Weights of a small transformer language model.
Size: 8 layers, width 448, 4 heads of 64 (1 for keys and values), vocabulary 4096.
Architecture: LayerNorm before each block, rotary positions, no biases in attention or MLP, normalized queries and keys, attention and MLP in parallel, capped logits.
Training: a variant of Muon for these matrices, 137M tokens.
MLP neurons of a small language model. Each row is named by its layer, matrix (up: input weights; down: output weights) and neuron, and shows model dimensions 48-303. Each number is 128 + 24 x the weight over its row's rms, rounded and kept within 0 to 255. Numbers have three digits each.
After each neuron's rows, "fires on" lists the tokens most often at its 100 highest values on Wikipedia text that the model never trained on.

L4.up835:105145133154087116128102089101153149078150145140115077110138144092132134114113124143107110110098112117144166169130135139135147143117146134162160105108103128092151139077105104138096157092101144111148114116111183091168184124139088141097051122144130139118145133123127179124096141161117158142132083135162141153160150112107112100082125139130107141082111146112144093145137116119149147133103093126117112089149144125093159131163117111120183094136114149165114138120106128102150121104127134191104148166132116099117125088078123156140137139156054127144155149124120128113138106090110156106134154154148115126138149138140102122129119098110115130109110114132162094119136099081149127137161111149109175146141110161110144153151123160097137085146116095185128127084169125129108115108161143
L4.down835:120134117112114106146141159118147123186108139135126157131116123168105071133119152130141079118128112110110137113113104122109138141130108133109126135147131157118141162147138114135085143167168105124128116140084109152110127116108132098103121197093155127136141160154104142167144110098143135141132128133130130099137124181123123117125084117134140141102065117147136111126137093158141130144160126151142172159099187158139098130144130099152147127131142135092142120125157135139098090111096137088123082124168126073113161127104173104140156121080136151159159120165129126152150121151147134116063116123153092143107179130159178116183153099145117134115114131151157175097158159136075138124147114095165134097104120089114110109135169147160143127144126133090156132134095121181104144116101146
fires on: "ro", "Te", "Group ", "| ", "PA"

L4.up733:091102120155120135118122110144102095122141135107155110175131145100162154108171135128114137111193159143114093122115131098140109115093144131142130147137161147107094167105152135125134162161137153167159101148124067149185134139142077128166116067156149112112171157124125133115149144148166162104102135126102155117114137136114104145119114136121127114158101130104148079142104096108123096117108189122120105112132131121118128125159164202188103072113155098173091145088116096113147127124146139110131135125126151132085076082137106125141114114090160139130115139137120176163149122101158125113112151108094162143128121149137117122121133105137127109125146133131144099075133136109139132097124144123091159106150139154122122120123184099152109070136091090110126110138166105124148125075106173
L4.down733:162118156139142109131124165105136140123110094124127095120138141106140089168138128212145145136115141110166170098131097145139153106103102117152131107122148159120155160090097108094119148117145107148128122100109121097144113125113147141125122111138129157141146100106138113149144105154171118127115123145085136128116142134144164169108152163157131148133153114113107151141107118134137160166142151139158156117165095149164117147153128093121149116130109162158141110155127102136123117137092119084123116148127132138102106158139153140137104132144118070126145134164142125131141115120116144136140129036164125132134129116123140147117117087127109108131146094093104126121108099146144119060131099094097164147087132124102132130125132156112115088174128114080143159124140140140068123107151143
fires on: "W ", "ear", "_{", "ne", "ob", "The "

L4.up393:113132132094098095115121184115169175105136135102136112093153116118153088132102136133100167121082165156094130106178130098130116113130091131128107177139075161110126105083099121119145099077117118140131140148074102124107148128109111126149091084118127148123091158121157121168085132150140098122147146087119082115117092142144124136116122150142107161119138147145166103148109133116144172138126138142133116142135122132207133172129130124112111146130124129107100123136102187168134121123154160163087123119130103096126092166100134147155141137130120156106113118130149111128126137133115137131146119155139143109153149102131086158167116113123091169134109128133136169196165140126145090133140116100116079106140130157120133123187140171115092142128103114178135145140159148121165096102136165
L4.down393:140126156107130155134107077125123117106142149151117144131126108165056146136074122100137120090148152159133121099181135118104148160150151106126141168160137142106121095129121123153129095145114133100136148118105077130102150149129143109139137087112104120107119157133116149136094119099116143084106116120119097163152140137128103140109111121121143110100098167118117049184113129149130139110091138166133126133120127099135131073113135151206133114110116119116147127107160101129140143120130134115140143113121112148102087094140154092101170084126159103117119096112141121139155103123143139143169125136144119139144152107090074115138127155095133135090148119104133142144135160180156161135196088157139104147100165128093131156125153110119115118137162134115139147128164109104149117182135127
fires on: "g", "a", "v", "oc", "off", "mid"

L4.up130:090097109166117120091102100131123102175124144111142156161144137115121117108194125132123101164139092156105118092149128108122125062109077156165098150168115163113159138152129153116136119121112155112125142120142102117155100144142112164165153131125142134137119141074130168100145124119112154129087115168169114162154113095143169127123152149131144080112106171114124106092125166160147109136149114109137087086130155128124117171165149141115149134118118139102121170115143113143113134175137159129127139123120091104119135112140119067160123108118115138117132146152151101147105090094089142108135131126101108139140148181148137136129125155147108080112132140155115103130136159130147100141144131149119125129142148161165113084094099160141166137129160158090133121136105124135178127155104112
L4.down130:066131117122161143157108111113111141142125123143170143123111106126136157143154081131157097099074112106143157128123135085117103115135147116167087112095128127115158118156127129182159149150120148102131147095122134119114098119090122113057136134109118134131172098129150150174157121139143131143129131140115145159131139139125114110132138147138134083106175109133150097147138169121107183124131132140143149148136133117182112163128115118124090142145112156143114112139117140151145155147126152084122191154140093153107144115091178158096110151127116144162133113111143105132127099120134119178166064105147123137101124145086128125106177103109110127158114091129140151128105131126140136098138117106158090124156103083116120142121165119117171192113134130108115125164149142117122130099141138
fires on: "me", "ap", "my", "th", "est", "ph"

L4.up518:121125116115169155122125151120149094142147119117145136125146143117118149157135126128188118144141127133104112143148140107113147139150111109143141157089119088182130120139149102143130117179128177167103113094097127101138129114141174118130129163154130119098121143232148151117134153130142131101089106114128153133092151116143143155113114095155122108163135134127136094129107126124124149102119156125159113117079125167135086186121111147124138117114116132138103154121108141077172097133121106120147132127123141162125194146111119115119134170135190107179093112103154115135134116158130108149088148124150153126105115127164122151138106160128097126152136142110109103138166120118133140108122105121125179139093100145150169140152073127155167075154121150162160101122122166160090146163164127
L4.down518:119108078139107131111172122122133120130093145127139121111099114162151096142097147115138130144132156119149115136152169106095136117176120136095160100140150089158137116129120135135165160155127130085131099079142139123073158129133184125135134119130126114113114175110101066104147146142100138104125119094115102145135136156109160098102148149135143127132101137114145122109124125122089145126148098089143084126163154099140106146132172116121115161112114089109102110177176082119104113138117129098127103155136140130136130137117170119107138160165167123093108116144155135107097113150165157145132172167115136147125116125092142156156120170150115119128150104126089090127105124105131096146145130132098093130107133178166123113123123144124138179142138102148078085118100116134072106144129114
fires on: "of ", "–", "ad", "Total"

L4.up21:158143137106133110183104173127124099148088139147101141156141133133086139101176097185136148096123105135112164108168160139163148112078195139150120085151123143154122108169128147135116139154157096082105140147140111117136166139081122143126101104156141087108155155142157148086106098154130193120123124184153120130122155156142148122109106111121155123129144104135120149165123107123130125088097125136086155136180141104114156138089103146124157111125101129169083141138127089123125117133135084119167104136105142134110084184152141168088113157126175134083111136154154150125129115135116123118130096101152133107190103134169149128115107164132116118131129165126183128107146143122112129085150141155094108181123117168133139102092121175150129106141105101103156149113125109107150139101136128
L4.down21:121141150100109127124152135134144144106110145099112136118154099137132157143098119156121101138159123128134120071146097140118145102116143095116141127144139076142121126132125156126095147125161124109154144123132100129134168151182096165133139161149104136127173096124132129146121103109153125084158136065117116129136133128118141089143111131087097121102104132104096104135126103144096142130139115151108144089128132108094124118126120154115099144128114140104099114159086158129137167155105168125176137116080130130119106125116147139091103100170131114164130108142095171114101109141143132135149123059138147167120125113123110168115127096147117140138145113116127139147125099131106132141116183105133093152137137133152094143132166137120091112137113149172158076165139080131155194142152162
fires on: "from ", "em", "• ", "bel", "sig", "ast"

L4.up605:099093123133105113119114114116135114091125130089108089109152112146107150108106158127123114111143143168123095142198109114139112142137122105166113115087121147122121135141129114106156150126099148070117150167151159127168157124117102117110179136137132128116118110108146160091175095134118170165108147079133080110139121131129137173109100102085135139139132134128161146058131166133112134137120108122167126090135090158139092156115109151148141166119166156138132150116128106102147157152138160178094110107143110135113124150127135138109124121155115096104172129150104115093111135141124164075139152166163103112141135094142144141154111135130111141157116144138139139106094111128043138103139081127118119123116116162108140100138135157181142173159124132136187094114127136161087131130138094
L4.down605:099114126113117139153108145071089150149127125105093110127113093093112104114119143122136158172097127142131146112122125138122134159164133151110119096115126119116133146146143131115176192120108119135099147130102115118125145129109114125115145130147117161153147097103104124118143091101104130198148108061167103139155128109092150102155150114136126135086101139106135175138150159158118142094123110099119124133105176128153138087112123149121161120126162140110140083110134103133148157081178136128126111166126114099088132115103118152161117136122100123123111163140145134126163127123150122139120143070112095135094137102124123086107117123094142079134135109132108107104124137116109136127104103113156113125131144143138132155141155146073102145135146109088152148121132133098138129143123144
fires on: "exp", "br", "0", "grow", "resul"

L4.up442:169096143062140116184126129147089119146135146104108132105123156116122127133133133161123117136085173109153091108122114163128099094151116133112131127124105113172144123111171082116108144140110147117153179151121093135117097128149101153131118130140116119158118168121132115110127128121118184126160073153136106117097128126143126106088133147137140112103126133129108176121135123117102107133124109124129112115100162122107160125129121151107100104116131088152125192110127131104114106123109147139110168159154222126140123140144149143136169158108155077084113170109131141088154111149167117092109156130152174088120139131123119148124097100084150132135113098132116182092109092115140149126127166111127153112072097121109130093132142110122148164130110098101150109112160106129111146085171140
L4.down442:151118131146114116162182120104126133084135094110141076130161143166127118074115114206131149139084167152117121145126117152120120138116125090132104140107126108113148115138116123136084126131091158133109092174126128129144129112110077126121123135129092093145050135154144130143139115171151130126126103108165140125130132137144165115137118136155144100127135111106172155118109141124154130128131157148181147124102126142123075150082086113128122163092097117133146122131178146089114117144116105121159160124122170147108174155137162143147124150108120164106136109102119102135150147129146074094140061192105147060155108120102118120109130141108114126148139105136142147141160107121126143125134097153123118141092090111139120163176090080139114142115135117151169135080107133098121160158141128
fires on: "li", "un", "a ", "fir", "ast", "f"

L4.up413:130156125175134081142174148143176122139097182138095113126163151143141128113162126151179118132089107087115113081131140126175141107113152103162158136104126120131081104118146136114128118137152102168114106136087135149084105136118137120129139145132117132155134117137151114113122132175130105091104161128176108125096115147092163121117137096126120164131144139125123104139129143118166149113138168164093147099105123169137164096113118120100102133145126131137138093115080133141129108169169123112150104173125153135144120141138144119146122141102096087123141148158133155145134133119103173132102147105133107084124147073096089118112131083091092127139122111131101105106127153145129103164155154134153147134105168120128133163099153119141138161124127072118133156146080131115162105126113128
L4.down413:128107085118112111159130127143152116118116115129103119128128163144105118150127095109179144130119082140122141149125092095085104125152136150106143156153139139123107171166179115091127130103107116133138122136113187137108138133186064149160128128105090172131102131132143122114126114159138087039107156023131124137125131115144131092129127138139103131115141121137126088118133146122103125141143172107095136118093109119143143128167149118093134132165117159122128103101066122146134126116139127151115146174086139152122110154112190125148137152127122106144139130108179086146137080142132110108123166112164075121124151104120146122147105126101135120119121107151109135131151122132115124078148140121099136117118151140148143146114128125097185126176134144132141129135080158152126104119124144
fires on: "| ", "% ", "Enter", "As", "sur", "comp"

L4.up30:124140159091156122201101139121151156147143156103114133102181159100145176156141126139149102102156155131094125142103151118105139088138132095122134122112150157058159124125107114125126179123103136161130077116152163152124118120102137133086111091126142135116133139140112134077107157107162156133133128131118121106135127110144109123127148098131136086113097136149156110106135154140152126136110127137177121093129122133164148132145124156133102164112110094130134140135124117134101105130115110147137156123156133141127097104133152118117156113086152131159131097147132120138138095169127123112147144113140112142120083176143147120104121139119149144134113151139109155130088121093155153140120101080128137105144061156149131162110076137118132121167129163149115163094140144123126102162141137
L4.down30:117130129123126086122108155145104165146153101108117151101157122114124111097119128097112151121135134121115161152147121123130130107184144088094136138130114105089137187122137152127105148149140126106083164121174154142163135136154134115118101142165139141146150120128122121131153129128119152127143132136131103137195121118138118090095149123100127132155108090134154135164168155115166129109078142112155154107095105138138167116139116160126132158117117186093167072111090054097101137106136111098107175180100112172103141088127116153116128114095119068132141152180110112182130111142151107121100135126093140176142097114155117157174111112152180152130123109170142135118160142082134130143115109126125139109089128176102132167115164128135160125150119101124110136134107124103074108109149119
fires on: "sk", "a ", "Ear", "Bur", "Sy", "hor"

L4.up749:124124111088147079113148136130108141092079144123075140155052149123164158124138153126133108101081146117109177144153103127125128134117196135139161099139124178107135124101147096134140138118138138128087113139138105164175129120119159158106106130090124181149124143137109124114113120165133142118112142149076141115134110135169138153118132137106163143112113123105110169128112130154149101101162086133130097135148113139111120088108111089121145115104115098146110141162114137104059145138174122124129118135183148141100151128129128171165069116186118124164086115144122117141121140131105113148138172146124139113171113125149123109136104125120158171158152122157137150072134108147103133152137128142140151110119111096068089177144143107139137140100109155123126166075179176130117130144119099
L4.down749:157143136089111132160146105144108138166151114145156092082151154103092105141147105148141110122136145148137091161103123121108140098131126144092141146102089089147124075139141092120121109149114156138161116147136101121077135107120123121105146165100158100111096132154119160126117070096075085171123124113123136117133086133117147121128160079088111113162113115088142124141111121131149082132112136113163131120146177104132140177134130142127118143118160124081132148088128094089112132140108118129131129144186101120148128102127141118130099139133145111126121161143123146144161085124156133135125134102107161126118148096105164169147169148127111168155177113148130088114143110148113131111137119129150170137142137094123101176140115142132137084153143140125116175172088107143132112068139168
fires on: "198", "ad", "ac", "199", "O", "ag"

L4.up683:123164166143150133141074094123138126120106118104163101128109112111182121102104121124152094135133126098191175156094102167162145095119142108132135144160103079106129145111139159139092137126108111130099119122121156064144132159111122136117082139160160131108130138149125159160130137157105124153115087074161161141123134157107131166124177117154137160121137152121121101142111103115131101113163138137130102107112109140106086124101135138108127153079127104149097137114141138135107119142162144164122142143145179132090146132121122137147129127078134120112194154096141112110141151101122072121136095135170152130142125142134109126126146132130131151129107100101112137126173158150150138122167157118185109096126123108146117129107121148120127145096146097128098159132085119134102114127134093
L4.down683:157127133169107132152084112118144132133151109138139066162160092145132155139150100111141153156130104118134093130073116112132144154092118144118094152153139150080122103130114097132121096148129105099163135094122117152133153176092129113102126208150119146134111085133110127127165126087117113141115136094112105126163115122157136160112114127131128063141149084094131120100159123126178138129129160099133158132127153133131162136169116158137140123139106140133154173171144138140171094136155119130114166105148078157171125142132156123106108103162133084101158131126134170128112100131141147122146130154162116149200132170121139140153129167145099120115140161102129091139123114114142082151083164106126112183177075113089129132120145126093083122119121119119120124124113109094143106118149115
fires on: "y", "—", "of", "ran", "some", "Mac"

L4.up832:167152156116157119089103155136154075150113115122101154119122113100102141195144101130153125085100128142128140157177139183144089153117150150143134140130131089119127183167166104140142117134147124171178153112096123116086132099144133130137109116103128113149106121152163170139139144112157151101103118105110130148150156101148162141143109197117177116141126160151104129097131118117088125145150101126126095150080139153120122137106151167122124186107090159116140136122102092143130122143130118136145138116141150151122146122160094148097130129104106140148105125151103100117090134147143134144139184105107132090138078118127131088093104137115101124124108115139119133118119114168139090093102134102143117122120066149110137155093173099144118121143144129131156130141145115174142151130123147
L4.down832:147155094173124129145134159111177157157119125069102117136099126134127148142138122082115139129116158091110161147133119129138150150115150158116153162124127107093140124119142144148128159101141097142167104149132161134122170123166110135148141131104129139134186116146106124121137201159049094136151120111136144141155120151179170106166165120133105125101132117160118108091151117112140122172094120094123096157139121115114138114154075133121144114119149141163144092129116112081072119100113155117162105118091118132151119092143175117130150114126133106126130112104075132113158124143146143131080145154097122132140158128112124121106102099085141109116141105094157083143096120102101137097105114136125154130117138167113122147123105105134140096148116164139079134129088143101203122137151150
fires on: "at", "193", "at ", "At ", "197", "ul"

L4.up53:125146138095171104145151104127112183094105146117123137106151121122116099093101131148137172133162144102150099138099146123111116101159138138139105148116123127049067164151109150123127176142167085111165123123120181084122133118111142124138137176114134166121147112073135085124153157165143130115123152139142153113121136113158134162108166124105108108117141124130123115110132138158131145149066095086131123100077117109092111157143163145145113139122146125122124155118111116145138104124110095140104114107149156116110139084156121122136139111150121147086170168099138099152111102127146087111096117124138119130144167134103110116139117117115192155166132121119129120101186140133091089132089085127120126131115148103137121110122126103124119126127140120130133107128186124157145134127099074
L4.down53:110118089073194147115116139105110115114140107149109139109145094132160140122160136117111121139165139114118177113107139130145117121114113098137107136132117136139160145133112123116127096113139124102112108159143136108136077128132124123086124121150108143104103114110145148106160088142161178167109116115147150112124162099108113111122116153120115081149119114112093116151138128123141179117157123146156159121138110123166156124127144137137139127126109095096118175162175156117096087141121124118146155119093098122085094126096168106151110116147084081146170136146096085161144120107088159163148112135117135114130148120146149143137141134115126091125129159125114138113121087147147132153080119109133076117087125134159139145149153099136157112163079169101101125108154157085142127111141107
fires on: "ther", "or", "el", "x", "ter", "2"

L4.up483:132196118138135159133112149153119064110135119131135183128170112111158152180161146127148115131104135135126172160133140140114143096128141122082132130114128141149118153117138146135103116163142118104123142111177100101131136082103137117148132177134087106134140099169140131129126135173104134130098108112117132126145136090119125123183154091123130097150136142103149106149114176136122099102124100108170096121108192100116146175097131125139146155124135132108060129156128094118153085133160131117116117176129140132151154089144089111140114137081098130102153145078117137114136166119157171128094143095137092114172137129142088107137134095131139141112153097130154146146111109150118138170117138112122140120102157086126135141136140094152123119120124116127120102159091158112127158116134125
L4.down483:097109108151109150100159103148128142121107141126136079118141128158140129170136143133134129146159114130137098116114100117130131148144177157140158123120135107091151131139138102123105130152118148131139149134060120184134110137159094174189154108105165138134132118101101127124171136165126172146116099130093108156122127096115158144154100142118184157128125144119127152117119176116127128125086070166142110165135081112119198139106127134126110147116161118138123147093154133157176136146124130092139139120108108163121161125137108109121160127122141185096127141144136144115178119095098145161100119133121142137170115101083105140075147148136126120110084112144170155104165142140103111083135155134107118137149138125102162079120144111097126150124128129120137116085145108129157132188110146
fires on: "under ", "at ", "ext", "att", "cont"

L4.up390:146142143162128149115117143132097099125143096129112138124145182126131092165127147145155135123128136107144128147111134116142110139142086098148093114121100080108137081095108114189138100129121147126125124115149179128124126144114156147173124131132135124131128154122117128098133109131111133176101163134135139106168099116124163134118165115157130116125121142154121132112086135129138088103130145150106131164151118087136117174104176122107133131172166114146120173155078142159150157156123145103171112156118116161090104106067171133126132084143129141127146138133201112113107117127182122131133164133132109086129157119117134088123097123095123138143125120134127066113122131118144124145166156108130156118099112096155122142132110104096152103141164100148136155100105092120123113133098158
L4.down390:174153109112111140099131077125151149131158133086129148128156131096110153158123116085122115137159107155137150141081153167081163116163140084126121126102111183147151082138134143110081096139105138130060109103140141078116125128166140124127097120128147151121123119098127182132168114144128090133105110157084116144130136131108130123072113139145096119126123119094127141153111143195156125147128123129107111066147097125136119109128096163140130096089116165105143100090118142120126126124155138153148087104120123129151136102083113177114105160135134130127150102132121122164113141150155117150151109124102132140137109105106137141142149133173119127093120149143160134143123126096137154133101133141156137110110134152151137157126121082144173145147082140175154175142114115108115205131136157
fires on: "s", "Sc", "ed", "ot", "ant", "ia"

L4.up32:118094166126111109174120111133155105106139157115123153135205163103122087143111131120171130091090127164144111130161130131119105140134127117122143157111120147118127120166158126135119153131092123124074114098172104146149097126150135136129135160137107142114100141090114121142082135094149176153120149157117144082128129132124130120072076125112082116182122169137143121134085120130131157132163161127129153097121132153143123083091129175152170123108133163104125186167139100119144100074076143171157127138151130167096142115155142172148132170095164118140149164150117106113108172117135127105170145138104101156106111107098081094136147128108097172148099102136134148153112106115121131115153153133147103086123149136140125122148095140107133147157188091119117138148142121131112100127116106
L4.down32:136120107145138122123107131148173130139178110133159119129117136106114118111161154150122130124162144115085168119114110119153110109185134133144152132154131133097120154152095153145138127104171138160146096121155096178118112117119122145127118092100107151144131114119135145160099118120131143124115125112121088114151141109108119139114114130109076109099117175113118161100147130137130127120114118118096132101148116079152095122084107138137115140139129083150184116073115144125150144111138113118106117166158091114116114117088089102109159133124134135143114128129114149109191140106093107122095157120120152110130176097103161103152162137155139124118091125149147138102155131118041107104128147113060146170128121140133124138095153086118103091110100086175088136111131159131119099126198166
fires on: "P", "us", "loc", "K", "used "

L4.up281:133165127132110092143167118094069173178144131136098157122127092108122119114084082116106137131107128153085162116171123112131161130139119122112128183122128151103116151122125134131095174105082118099125144117158114121119150078129100124125089178117095132102153131151112119110154154149114172117106151164104151128118144107144155108109154127202087157127117119129166139129150171124144108087148132132118128125121136113190123141178162115140134098137137189114133159160140173148114101164132127074147112131173124108109138123147124177115157139136115127147119119107152123128100083086125135115138102122104142169161167150103164119107121150129155123117116145115103117150108138109111117082109084128107134130148107116130106129155109162159119156135110157115154099141143146136095119137131114
L4.down281:147124136150146191137113153123097134105182096127142138100125126168107134139120099109066150079144135102117111146117139124154101157129111134143112118090153151103078143131163136137106110084123140103150105138151153152109118058120144142078157126198114110108147140155150144136114127172142141083099171084111120119107136136176154128150097129134116138104122133122102127177140133110147127135126140138072101101114126143119114091154133120162134126171111117136134150141109119133144112118143093114110122130113131118134114114127164166155135139127120162159123115128103112101130119142081132106102184175128145086147154148140110130130128108112140098100155108109127087082127106149080184101127096085105156139170118122154155157123170127137129149162099142115156105138149157149134153114159140
fires on: "er ", "pec", "oun", "ian ", "ist "

L4.up556:157155140155103101146130152153157082149118120118099139131109144122116118095117092127149148148144132137130105099157098170109174123155121146126051085105112124160144127107131092124138144093139142152090135138080128102166117170146103149143123117153142085146115092132138130141139131127137105120131131125134147104079173126131122151122126142157111141182171156154127101173103085139105147104135115111107142155116119098104129147127085110124118108161110141175153115105116131144148107175084161124152105127094137131151104143149148137115115122127102086118111147117133185138145182176144131133142168111112157086138128132119103080120129102132072136157106143106129105098151117134089120120094131122103117125144129136113122143127152126137149118060192146124116112112155096125120176107141130
L4.down556:159152165140100154121141085169108135159121108151151120091140120089121109096153135121161128135170078106132072135126110101106121088140112120142130117098178136143153143111175112175147117160141108109137134118147115106147149124109103111144098116151115120152122158157113171127108123122147091116149116140210168136116137086114127135138133089153159091155117140123149116189084087140160165103137102149114126136111136147132129130120094152133123080134101149155074090113134124162131120116123082095152136123133077155138119110135179147144096131155096127112140143118104141115167105108143137150157122093146129106152172141112117109117179125122142092093152123114098144163118127094097138113161099137092129120144070100151147109122096149128120116127139138121122132132145139093150135144105150
fires on: "ob", "b", "wor", "ne", "mon"

L4.up4:151117138155149148140117102135145180104134132136160160122111103076129132113123115110117134116113127159122165157090108133134132119121135130108105119114129094154091175145152133116110125120149158099124124148160105106138131106140111169128103193083161124110174132118160121093127131115112125113133086131139144136146124146154137109176134109163163102112102112143176101131136138075159118132180105139108153107142129124115152145155085132154114119119076114109105146135126102146118100137126131112130105157118150177133126169119081162122111192156190132144082122176169095135164135135102137143135124107123128149110126169099110155150105112162148153151155153119155133103140123124070123155137110128139187122103125170106114129120096126138151131137105179096101150092109159123140084160142138
L4.down4:120156110124167141108137145144163143156090165119098162130136117122122097146153109164106122135130140159135144127152174129094116145118125161153095164152154032149123130136110132152151172143124124141141129085149152125096113098145116091148131126127112137115157136162128167107095128148140136099099113131161157146107087145129123143087125147104129183082088099116129132146134159126094151146100110099130125190145110150129143150121157091126156149121148137107149096121119132147145157111165108130159120141097113157113121124099133147154087130117098154159137155131112153112083116125148143168145151073154106143128130135133136137081142125141140127115103129150143106155157138117126134118116077124088120156113123114150156139141099086149145139145114062117139135092137098132141115117118124
fires on: "em", "7", "5", "n", "ath", "ish "